python train.py --activation="silu" --parallel_block=false --init_std_o=0.00418 --decay_fraction=0.789 --decay_shape="pow" --steps=8475 --dataset="wikipedia_en"
MLP neurons of a small language model. Each row is named by its layer, matrix (down: output weights) and neuron, and shows model dimensions 128-255. Each number is 128 + 24 x the weight over its row's rms, rounded and kept within 0 to 255. Numbers have three digits each.
Before each neuron's rows is what it responds to, as a language model described it from the Wikipedia text at the highest values.

Mid-word vowel fragments
L2.down801:117133115135115107116070127131156134122144089131117140110117144169167122162159137139132128132114106119100146128136127145137144121144131152124111126101147124163124113114106172143166100128173128128124114092133106159116147107116109151255112110141102112110163116092138174240156119130124146112119133158129152119160137123169146109153112144128146129106114111126100116070111149088111147104153

Mid-word subword fragments
L2.down686:107106106161155101139112113129123125138121087135135131126181112116143118177104159145134122130109096149145116102115110122110148120142120102111151127108091129150141172133117124082170137136165134084095107137099091153127139091119143133112106117139130088120137104136129134026135103093116155171104158144138174110126159115142087103119158106131174104116131124199060149127116160104096103104125

Numeric ranges and word pieces
L12.down871:117107115163136124118107084174104126109095119169084112109110142161143140117138075168141132075138158128117097130151117158089099148151124135130118146144116144142177102148126146110159126103147144111125128167074115178084134147112105166157109149160152097107163123098147130115156145130177206133145126137114085103128098128122127173140116132149133118174135134146143089154159129160142084124125

Short word or word-start
L2.down7:164116166125126108114120156149129139166118102117107077139150126131132138183109134090121153168129107162097102117151137107125138106105127112104119131125102112112132107139117122156137128143084151124096121175093111124172132091152121124114112129119152112104234169163135110181093118159132138141122117150149130151130121120140132068108105110155147126149134131082124150123095138108106147124106

Mid-word subword fragments
L2.down848:160092120139110125135104108112146133143150116117104120111122126140128150169108102172096107132109087161151141158124102149155098134091128164106136110109143176124126121116157123098115160143123147142121118100149174168066111153110158140162170154113123102165111126114090113082114117111091165139153143145122128108150122212160128140097104128122133134090151104157147101092143102106126152140116

Predictable word completions
L2.down213:093114118125142122120133117119127124123131143131119110144117175147130124107172143098158158157113133119161126110151126110140158126093135128123127094099117112105110128169127093134129168163122138101136132134124119133129151115108107141149104127135153129140223131130117168255123117130133121112125141103158126122094142109113130130139116122097134107150138130174148155184123111097132100116136

Mid-word "en" fragment
L12.down776:084136158123098154147128132156123144118112115114088153063157117156101153134124111103127072121125180168117122171158118149126135133105154171128130124126134152138115143146118117149157106147196101117145161148121121153114109126117162130172145163105097132121068075158139087121174106124119142137176122106147135121119103131093161108118122120134102137145109115138111132148115131127114154151148

Name-ending word pieces
L12.down812:118112139107145110128105074124162122103177103102131132103122094133077144101163132095187125139140080165128100119147142112178119093162100189148124116151106149131118116138132121141156077102131118147158114151155153107088148159130142151138115110104108124138159112145109100138142151154185162124104133185078132113127095104189119155120144146136151133187187130142130162125128133127102098106112

Mid-word subword fragments
L12.down445:144159085114114147164101168135114160125153081129111132139150183099170128161131146142120140097155117119122078103136117132084077143141170125114131142111139113088171125131122098128146117104132141114092158111094167083113121115174125116120150125124134138155038123118083144136140092113087116115129111073156125121077148123100148167125129090116109163155121133144101116130096139141135115131069

Word- and number-completing pieces
L17.down411:150132131129124124137121121125113138126111121120137128154110124122127109121118134094143132117137117133133119110148132114132120132129125111119141138124119129149123123135121145112114137122124127130131127130136119120118124130145137131000134131122144125124088130122146117255133127125133125138136117127115147111123139155147145139127110114136104142150126152131138115128112121094126150135097

Word-internal pieces and coordinates
L17.down467:109133112144107121123131129114135137142125125130141132137101123128127123118136127151112131122119141123111139111145131115108125124145129132140141115129124136136120134109128129118124122132134134124133145119126116122123147131129135127143129148153127118122165126120137121255128129133131126118137130149130121165129125255131116119130134136126132119151120132120128104142132138137129119127137

Split-word fragments
L2.down516:134134119123140130128138110126115131161126126116125125126132149111127110102136129118130128117127094109117123129120116111134130123129124138129133137142118125137113125123129116123117112104123128125117129123137129115131119132129140122255130118139137125136255105126129125255130123128134108133119125125142151112144125167118128128128129135122127136140135136121142118131129119131146125127120

Mid-word fragments after splits
L12.down235:112152150149116135120116173121116091160104134143138149134131163125155074148104106136116145122117174125142140140117129115122127108137110078139109109161157093156125129195103122121094110108096107149121096114129135137143137151098121096134096119142163105104083168091117099135133101136190101120117142147156110113117135149124105134124073132128128113179129161110141151080156142147132127147135

Mid-word fragments
L2.down92:142109146124108076136086127126141131109126113117118123125128149132124157146132112122100173117125111127116140130151155092115057125157150155111147137162123129141133123167127107125148121149098123128127125115132112119089115130140143142100116129106135122159189135111171099149102100118144151136127165110095115126121128103110098124163149084166119143123063093102125128099123099143105117086139

Predictable mid-word completions
L12.down408:136153128104123094122144159136113097127071115112147104127133137135151101154135110163167140139143109151152138142103073174129135146104137092098141155099173117144171096150136183143144134118131147132123182100073163159140098118154093131159108107151166106125147135097112099160120104131088126108142142137138121075114121114087107118137107133112124111142112135196089120097110152120138136147133

Mid-word "op" fragment
L2.down266:115143116156100083139117135112087108116099132116128122111140126105131157163114124131151145116131136117129138136093175108161124125110115133133149143122104141114155159142120129116136138113122127118106115139097095120123147060117116116134127154070163137149204109126150141255126094131133121114120153082139127129128162186142104096157139074155164119122101129130102173139145147120113130121134

Mid-word subword fragments
L12.down107:179153096121099123122142072118158127138094135161135143133118174163113110106147117147120129147172073155156114139157157079145120111120149084116130130142122142143124134129144151141131136137124125122110134120117105139120148130201069109207166136092116197108164109147120113182123130133085151135126110145129093099113150086109151140118115127124123135141113082143114139136089129105132130132170

Percent signs, word pieces
L2.down55:132128143113132109141109126125114134151140128146129153134131081145139123159126102101103137131133105172108132109143152140155132133136123111100139126104134103172136092120123091116138132148132140154110131108095122090116169129118114131203170122149150162120229120157107104176098086092129154143129148171127133142088111221125131136111132111176167137125120131141158132115132134149065133132140

Word-final "o" piece
L2.down781:094138116105156091114093123148134102150110121112181153101092169109126116142106135118150120140110143136136136140156133143089108119118143088107142129181138123138118097092101117127141087139151133133117093110143143127135115181153147112064106133098148147120076145093128153149145119142183103133129120142066100073111143008123094130089119131143133135130119112147135129120121123133113139141148

Mid-word fragments, esp. "ran"
L17.down662:142105123132117097108110174111087162127121155166137133130131118115133147152113111115138135102166147087142131117112127165128102140120117163169112130135133107154142131114118130135110090144152141120151092152142106091108143119112130106255125106112109127132126129170122132019122143125123118122151115139129108128127130158113129124139117145153116144148123115152110115104131136120102130131119

Mid-unit continuation pieces
L17.down115:153133153140137142142094126135079127186110138139112161113135132110159131127128133147138110116144147101124133116114121138116100109119139124121115122113114130160147120092125117152098118135148133114095145132114106096122151112115132123051115138094086101150006116138169116247121141148135110136138122129133140131128103150138157142139143124165105178133128139163120131124100132112116119130065

Mid-word subword fragments
L12.down189:150158086154113171114112127140177135135125110170114125151142169100107105120117098148075147140120095189129120122096100110135090112141117078122130137199157123136129147133123108119136132120102119164096113168132136098170162146149117154141083122127135169118129179116124096177082090128173149136123155112101118136129148158126121133119153151104179159113074110103118140103171133114110080136126

Mid-word fragment continuations
L12.down470:123132120145086129125160106100135161116067107163147123147120129159136096119143157131129150116123168077141113106128115167156150112090115126137135130099112162128103089115142182171114148156072118097116143093159119159137112123123123162075145160138131114141136164139138138063092097158124106115090105123098118125134125067142128157146120125114175145121155121191103127079153089121156094154130

Mid-word name pieces
L17.down199:124125149110119188154140112141135132132075145116112104128085111127091132161124117118130158113112150172158136102146136129136159171128137116135118184121129102132125135151147148133179174131111113092123129105114145135159145152171146102096110140135169118155083113139143117233097142149119074081112095131112148093137151155136146147146170105106106120131114118149135144126134089104120121150116

Predictable word continuations
L17.down76:118130125117138124128141121119141123103125134126111110132116140139120135127129122119105135136129135143128120113115148123118142126118122107102129130131151136127130115143127140130140140144121118111121108138137123132162129133142125133123138134122139153129220140138133136000123130131133148121105124145113148136120156085140116136102102119113137113124144120114140115117124132129130125122128

Mid-word fragments
L17.down400:144124138120119128112137129127118132111142121128130145128136127123124127120118123106150109114118126129133111116165124120118113121137133149122129145136102100119117130143127121116126116124122136150144150120133131117102114132115119140024115122125130109139104118124129130255130133122118127130129134118140133110128102183123129136147141121121133133138103138125119129145115126121119141130116

Mid-word subword fragments
L12.down171:117150105072176140113104150143092110111102111133136097154131134142156117146132111146116134107130152105168119093121141138126099155110128113134109138131172113128135124166121132130150119117106161138076157133116117100118100114124125095128111150127151108101175084124144181106144159125129102127145114135149118109108127074093101169130084136129149154144108159087132125165101133119148166088077

Name-completing word pieces
L17.down340:122138134126123137129133111130132127130123134117129117124119132123132126133136125139115136124124146149124153125129140132140143134136127129132119135121130132132134131126137126135123124128125127121121115124121132149129148136136127127255124127134144136129130125133130122000094135136131117123134123130126130141115133098132129129123123127122130121121123120125127125122139121124135117135139

Predictable word completions
L12.down621:123144116126111134127165169120164129123140133103151134128129107141126071112146142120173108132121055101107134124136152119171114143115088105158099145132133116086137160126085121144092115084081084114157096170124109107162139134136100153115126116135148122149138134093144148079172133171144128150117152109080149139123170130165123139113112155164125130137156167104167129132140092106132083129163

Mid-word fragments like -ist, -ance
L2.down260:121153163098137112126148167138092129115114121111125150144132071121148132168120114102138139129136131196113133143113118140130146153143082134108112125117094169124159104094128125115122122124110105118138149138124122122121127114128110111181140159111136159118181149157111113154124125116126138149140132132174062153143103168131092116128150154123135138073129125097122120112157064100124164154121

Word-start fragment continuations
L12.down947:133135132142068135117100107090155125164091102162114122101139173147068150148104130142074115153136137135123129137093138108135100111097148157136107131151130100139141158150138116133153097191164120083140120167136131110120138116118161102163107140112104118087119108164177121092113118107148112093155144121096138105144105129110099094141153129139139123125129091141110150108137137095140068119141

Mid-word fragments
L2.down321:161127128114102154129143147140100140113148121128084128146163131144143147090123126131155167133124106130124129147136118110116122161138119130121112114105123106107112101132138131166148155104135132129139139132145124123121117142131141113000129151096114112138160101122111142154137145128131161102115116159162105145147154086093142136114084123104142110133114092104101129111160073122158148119121

Mid-name word pieces
L17.down534:122136133149150137139125113146133109161141129114126117131133145119135151137133130146113135143111126117111137119102144131133143107140123124122135122131149161127144114108153112139108132117147112117095121143108129118147159135118129114255136140131121120132126121120146139000107132130119121150128133129114146150135150105132126126099115107136132142113146116117138142123124127114142127126120

Mid-word fragments
L17.down654:127156149122141126150118137160082133152135141123118178105109133120128132099112120119137116105112108133117113135159138130091111112118161165109119134112116116143136133106108126134149137131146129123117136112128090124125100110111102149035142119119086092127078127134136139255130138120118145142146115150111106112127072191130123132157157118145116157137127136134117099163109149136120156113118